Weights of a small transformer language model: attention and MLP in parallel, 123M tokens.
MLP neurons of a small language model. Each row is named by its layer, matrix (up: input weights) and neuron, and shows model dimensions 80-143. Each number is 128 + 24 x the weight over its row's rms, rounded and kept within 0 to 255.
After each neuron's rows, "fires on" lists the tokens most often at its 100 highest values on Wikipedia text that the model never trained on. A number after a token or word is its count.

L5.up105 [114 129 126 103 120 139 163 120 157 113 140 124 121 126 145  84 114 159 120 149 130 152  96 127 125 142 140 136 128 158 171 158  95 135 140 158 170 108 143  98  82 115 133 115 136  88 124  73 114 138 149 143 123 127 174 162  94 136 148 138 117 163  73 123]
fires on: "d" 47, "s" 18, "en" 5, "wan" 4

L6.up494 [101 135 122 129 172  94 131 149 215 120 148 133 122 137 146 180 123 149 118 120 103 140  67 189 108 113 150 145 147 153 158 155 130 128 103  99 139 131 124 122 151 124 122 143 145 182 185 131 114  62 118 149 116 116 145 110 112 104 153 109 130 114 105 114]
fires on: " to" 27, "|" 22, " of" 13, " against" 6, "ist" 6, " for" 4

L6.up346 [115 142 129  94 171 138 119 113  90 138 128 155  89 119 131 123 100 167 139 150 109 150 133 104 167  83 122 139 124 100 157 137  73 158  75 117 117 137 124 144 125 119 137 154 137 149  80 123 134  95 159 130 134 127 158 102 178 157  90  61 114 141 128 138]
fires on: "s" 24, " as" 12, " of" 8, "as" 8, "in" 6, "As" 6

L6.up502 [105 146 149 163 115 115  96 118 175 146 124 103 102 116 119 126  99 126 129 108 124 130 103 148 124 135 126 142 144 149 125 162 153 121  95 139 161  95 153 101 150  97 125 104 108 128  94 109 138 113  87 103  94 104 160 144 106  81 113 193 156 118  65 139]
fires on: "s" 29, "u" 8, "us" 6, "r" 6, "er" 6

L9.up197 [ 94 123 207 125 107 144 105 141 160 119 118 102  98 132 103 122 129  57 115 109 162 143  94 162 167 141 121  95 161 121 139 105 102 133 127 116 122 104 164 173  79 144  98 117 110 155  95 140 119 103 146 111 119 141 124 141  91 122 146 108 110 104 135 100]
fires on: " |" 75, "," 13, ")" 4

L3.up217 [111 148  81 123 132 143 145 114 126 146 131 122  79 122 102  85 110 169 170 108 143 137 121 133 106 146 125 152  93 102 136 173 131 144 124 126 149 159 103 152  99  93 160 156 170 108 159 133 143 102 109 166 128  94 152 127 133 143  84  73 114 140 119 127]
fires on: "s" 64, "es" 8, " side" 7

L6.up504 [114 112  71 120 161 141 130 111 151 138 176 125 141 135 119 129 132 145 153 101 114 111 163  85 155 140 156  93 139 122 154 182 157 141 121 146 104 150 157 155 172 110 151 101 147 128 127 161 131 120 131  98 115 100 138 138 120 138 122 114 108 115  62  93]
fires on: "'" 18, "art" 12, "0" 12, "4" 9, "7" 7

L6.up625 [ 86 111 136 121 127  98 126 125 163 129 114 118 133 144 111 112 121 185 100 117 131 123  85 157 125 102 160 156 163 165 132 130 145 150 113 161 133  79 111 112 112 124 114 140 101 118 142 151 143  88  92 107  91 108 158 133  77 123 100 143 129 107 143 133]
fires on: " to" 40, " in" 13, " of" 10, " from" 10, " and" 9

L4.up386 [146 135 170 121 105 138 161 146  95  94 129 150 103 142 142 120 148 126  96  85 132  93 186 156  79 113 135 146 136 121 117 108 162 104 137 150 114  91 114  93 183 124 135 130 121 119 121 168 137 124 126 126  98  87 107 134 102 121 175 188  99 126 180 155]
fires on: "y" 17, "lo" 11, "lu" 8, "p" 5, "cl" 5, "pi" 4

L5.up208 [ 98 144 162  85 156 166 106 118 126 136 159 137 134 130 128 122 150 172 129 159 153 128  84  93 148 120 120 148 154 117 154 127 121  93 101  94 142  91 113 166  85 128 144 135 136 131 120 104 128 119 166  89 147 135 108 113 161 125 133 110 154 105 130  91]
fires on: "t" 51, " T" 16, "d" 9, "s" 6, "st" 6

L5.up241 [135 135 151  97 124 133 145 138 144 160 155 146 100 102 146 156 153 156 116 115 106 105  77 148 123 130 125 140 152 138 161 100 152 120 107 151 107  68 141 180 155 136 117 108 141 109 123 175 122 110 117 143 134 136 101 164 101 176 142 147 152 160 124 131]
fires on: " In" 19, "ent" 12, "st" 10, "zu" 7, "-" 6, " It" 4

L6.up313 [ 99 162 116 123 157 104  75 129 160 147 146 140 136  97 126 151 150 116 125 113  91 166 110 144 111 107 127 143 157 101 143 137 163 145 116 132 135 120 120 111 135 121 121 130 131 106 153 137 156 115 110 142 120  85 113 107 112 126  99 101 157  99 128 129]
fires on: " for" 30, "d" 19, " of" 15, "," 11, " on" 8, " to" 5

L6.up140 [128 128 137 146 126 141 114 160 154 134 145 136  89 105 150  99 128 115 156 117  81 121 145 167 148  73 136 147  95 147 114 129 121 144 102 102  86 117 133 128 109 174 140 140 201  89 135 116 136 122 125 115 164 135 111 148 110 103 187 121 136 104 150  97]
fires on: "," 46, " –" 14, " as" 12, " a" 7, " in" 6

L5.up282 [127 104 111 123 130  97  99 118 119 142 137 119 136 156 109 113 123 124  92 141 130 155 116 118 147  92 166 155 117 216 145 125 175 105  67 112 123 100 133 167 132 113 153 109  94 119 150 141 117 120 191 140 105 156 138 131 134 150 126 137 143  86 141 117]
fires on: " and" 29, " which" 18, " |" 14, "," 11, " century" 7, " who" 7

L6.up87 [ 98 129 150 132 116 159 127 111 149 134 163 100 101 112 160 168 110 126 150 172 135 143 141 157 101 140 121 137  68 105 129 112 137 127 141 117 169 165 133  88 102 169 113 147 130 128 109  87 152 150 138  81 145 102 125 143 104 108 151 147 173 169 139 132]
fires on: "." 44, "et" 14, "ut" 6, "ept" 4, "hydr" 4

L6.up580 [147 126 140  87 161 113 118 140 150 136 141 120 127 139 143 149  92 141 136 114  82 117 141 143 130 129 104 119 181 108 135 123 175  99  97 144 119 153 160 144 148 118 112 111 133 136 143 125 160 118 160  92 108 136 116 152 145 178 102 113 143 153 162 140]
fires on: " The" 40, " In" 19, " late" 9, " He" 9, "-" 5

L5.up638 [116 152 123 107 131  78 145 102 131 147 141 126 115 113 159 139 141 126 144  63 148 105  99 125 108 100 135  60 136 113 110 125 124 106 161 128 143 174  99 137 142 145 123 114 114 138 143 115 120  89 145 124 109 107 131 123 158 139 119 107 122 132 120 110]
fires on: " " 77, "n" 9, "k" 8

L3.up208 [158 142 109 140 190 148 147 124 122 122 150 115 137 100 107  85 144 145 126 121 162 133 140 125 127 106 108 115 103 139 115 147 122 116 131 124 136 151 143 165  76 122 118 169 156 174 101 156 130 109 113  78 146  99 130 110 147 123 145 123 162  99 145 124]
fires on: "s" 31, " pro" 16, " Pro" 16, "e" 10, "7" 9, "Pro" 5

L5.up526 [134 119  83 162 145 126 133 117 127 105 168 106 116 123 125  96 147 135 150 150 109 124 125 129 114 171 159 166 132 131 120 119 138 114 170 154 178 149 112 110 146  89 139 136 131  93 118 133 162 108 135 139 133 141 146 103 106 118 113  62 175 171 142 136]
fires on: "s" 24, " Pa" 16, "." 13, "7" 6, "Pa" 6

L3.up72 [115  86 103 171 116 142 113  92 124 110 166 106 124 173 148 145 128 136 151 146 103 125 112 138 157 109 159 144 159  94 128 157 145 172 106 132 114 137 135 127 135 174 173  82 136 128 128 150 129 145 112 141 124 125 139 142  99 145 142 128 125  82  93 119]
fires on: "9" 17, " /" 12, " who" 12, " Em" 12, " and" 10, " in" 10

L3.up580 [119 119  99 132 113 142 175 165 136 106 139 163 105 113 174  96 128 128 106 132 130 141 155  80 131 132 174 152 135  91 126 101 167 132 134 154  85 119 167 149 156 109 106 140 153 134 136 130 112 110 139 105 122 121 139 153  96 154 161  73 120 120 120  87]
fires on: "s" 37, "7" 10, "th" 10, "0" 8, "6" 6, "ist" 5

L9.up496 [121 140 170 143 132 127 151 105 153  95 143 111 159 133 112 104 152 131 109 169 122 102  91 170  88 138 125  98 137 162 161  95 179 137 135  96 128  97 129 182  90 156 101 169  95 130 107  90 138 108 134 101 113 130 188 122 131 118 130 124 108 142 174 121]
fires on: " " 62, " \"" 17, " |" 4, " the" 4

L4.up130 [ 93 142  93 121 117 130 115 126 120 160 135 145 123  93 138 112 183 153 153 136 132 156 116  67 169 126 116 138 129 165 160 162 151 134 116 137 138  90 190 162 120 105 164 125 112 127 121 122 122 135 138  77 159 127 127 161  99 135 119 100 152 102 168 102]
fires on: "d" 43, " Na" 10, "." 8, "t" 7, "n" 4

L3.up140 [147 158 119  91 114 128 132 118 112 105 114 167 106 127  93 132 116 153 138 149 154 139  98 164 114 161 147 111 109 121 223 102 134 123  88 116 134 108 154  86  91 107 152 116  95 156 115  78 144 133 167 132 133  70 141 108 180 132 128 127 142 128 122  95]
fires on: "s" 53, "cl" 8, " ft" 8, "at" 5, "ch" 4

L3.up251 [116 124 113 124 156 117 116 164 138 133 148 182 130 114 139 125 107 142 115 130 111  93 119 140 107 120 103 173 117 127 134 157 114 155 127 189 115 116 127 117 162 150 103 184 156 130 140  93 167 129 144  93 152 104 152 143 104 129 108 140 103  97 118 123]
fires on: "2" 21, "7" 14, "O" 11, " Che" 8, " Division" 7

L5.up741 [ 69 166 111 172 173 114 121 153 132 100 119 146 164 131 108 148 169 168 150 151  97  91 140 166 143 112 170 134 111 118 128 132 118 130 138 114 116  99 121 141  72 122 105 126 125 148 108 133 107 125 144 107 120 107 146 132 139  86 160 120 125 108 133 128]
fires on: "ong" 12, "'" 11, "n" 9, "h" 7, "ur" 7, "u" 4

L5.up363 [ 45 170 122 157 152 105  80 138 157 140 182 110 106 104 122 124  91 127 137 147 123 136 143 115 124 152 147 140  83 117 116 132  79 102  86 105 126 104 132 106 101 107 113  91 130  81 127 131 116 142 140 114 136  83 144  81 160 123 131 142 164 136 112 110]
fires on: " and" 17, "s" 16, "er" 9, "ter" 7, "le" 6

L5.up369 [137 116 112 167 112  96 155 142 136 114 163 123 137 134 168 119 118  93  90 123 180 165 133 116  89  99 134 161 138 113  95 112 167 138 138 104 160 121  84 121 148 166 128 136  71 142 117 108 135 131 124 116 121 122 115 136 144 105 144 130 121 120 148 130]
fires on: " " 33, "\n" 12, "en" 10, "9" 8, "0" 7, "–" 6

L6.up601 [110 108  96 178 163 123 131 129 171  94 119 122 137 130  82 137 166 116 139 121  95  94 145 100  99 160 151 149  72 120 130 155 131 172 181 115 144 102  79 156 128 125 150 160 142  89 134 109 102 120 153  50 131 130 132 130 147 102 163 115 107  97 157 119]
fires on: "c" 23, "'" 15, "n" 12, " and" 12, "t" 8

L5.up163 [129 146 155 122 142 124 107  96 131 125 138 149 125 124 148 110 121 121 144 137  94 171 124 121  89 105 135 109 182  79 142 150 139  75 145 156 132 151 147 116  99 134 139 136 139  98 146 124 145  97 159 146 131 129 158 169 116 122  80  91 141 115 151 117]
fires on: " D" 34, "D" 27, " De" 15, "." 8, "de" 4

L3.up286 [144 128 160 135 100 130  77 135 103 167 111 139 172 169 141 127  87 107 138 140 139  80 139 142 137 145 118 102  94 103 158 139 152 130  85 180 162 107 161 117 151 115 145 122 162  90 108 133 146 135 137 101 122 145 130 107  81  97 154 103 145 122 119 126]
fires on: " ===" 44, "===" 34, " ==" 9, "====" 6, "==" 5

L5.up556 [110 115 109  60 104 126 146 128 143 139 163 148 109 119 139 163 115 164 146 123 126 125 108 138 130 116 108 128 154 103 137 125 151 118 122 116 141 139 155 136 161 137 129 104 121 121 148 113 162 114 152 110 148 111 101 123  95 128  87 110 146 113  98 105]
fires on: "s" 29, "-" 20, "d" 16, "ter" 8, " In" 7, "nd" 4

L5.up227 [189 153 125 115 113  95 100 113 135 126 123 135 178 143 111 140 117 141 151 138 127 134 133 142 173  98 125 110 142 132 104 102 158 116 106 153 137 112 169 142 130 149  92 140 148 111 154 114 131 148 173 101 159 139 180 134  95 135 150 124 140 143 149  76]
fires on: "==" 45, "===" 27, "l" 6, "====" 6, " End" 4

L6.up479 [106 165 156 137 129 160 172 119 147 102 140 134 137 106 141 118 107 123  97 106 152 121 107  90  88  87 144  83 101 124  89 130 116 125 158 107 140 163  89 143 130 117 107 118 147 108 105 151  84 102 145 108 153 136 137 149 129 168 129 144 148 107 137 139]
fires on: " of" 22, "in" 17, " " 13, "8" 8, "ic" 6, "n" 6

L5.up213 [147 171 106 127 157 159 165 128 133 130 144  93 120 139 150 125 118 151  97  66 145 118 134 126 114 161 118 145  71 137 166 153  97 128 131 109 118 120 120 155  67 112 138 147 137 152 139 174 128 151 160 123 104  93 133  72 102 144 113 154 134 126  94 106]
fires on: " years" 18, "th" 16, "p" 7, "s" 7, "st" 7, "ver" 6

L6.up239 [176 124 115 162 110 102 149 128 100 119 124 161 144 126  80  94 134 174 122 129 143 140 114 121 139 100 147 121  70 125 137 151 157  79 113  97  96 134 105 114 127 107 135 137  91 125  99 143 111 101 169 148 114 173  98  90 160 180 159 107 138 117 146 134]
fires on: "ly" 17, " so" 15, " and" 12, " as" 8, " or" 6, "," 5

L6.up52 [115 118 193 128  95 148 117 139 103 140 142 162 140 125 108 108 148  91 125 128  95 124  84 147 164 161 151  93 102 110 167 153 105 148 187 164 137 117 138 120 108 166 138 116 166 133 150  74 136  91 115 159 109 161 153 120  92 118 132 113 170 111 132 115]
fires on: "," 26, " to" 15, " was" 8, " of" 7, "born" 6, "ca" 6

L6.up211 [148 119  73 154 125  85 124 136 199 116 153 119 159 134 137 145 120  88 143 121 108 153 144 160 162  93 133 149 108  97 148 123 125 157 128 147 129 154 174 124 156 128 143 122 138  70 122 108 114 119 118 127 124  83 109 149 150  96 100 100 151 151 128  96]
fires on: "-" 39, "," 19, "un" 10, " and" 6, "tern" 5, " for" 4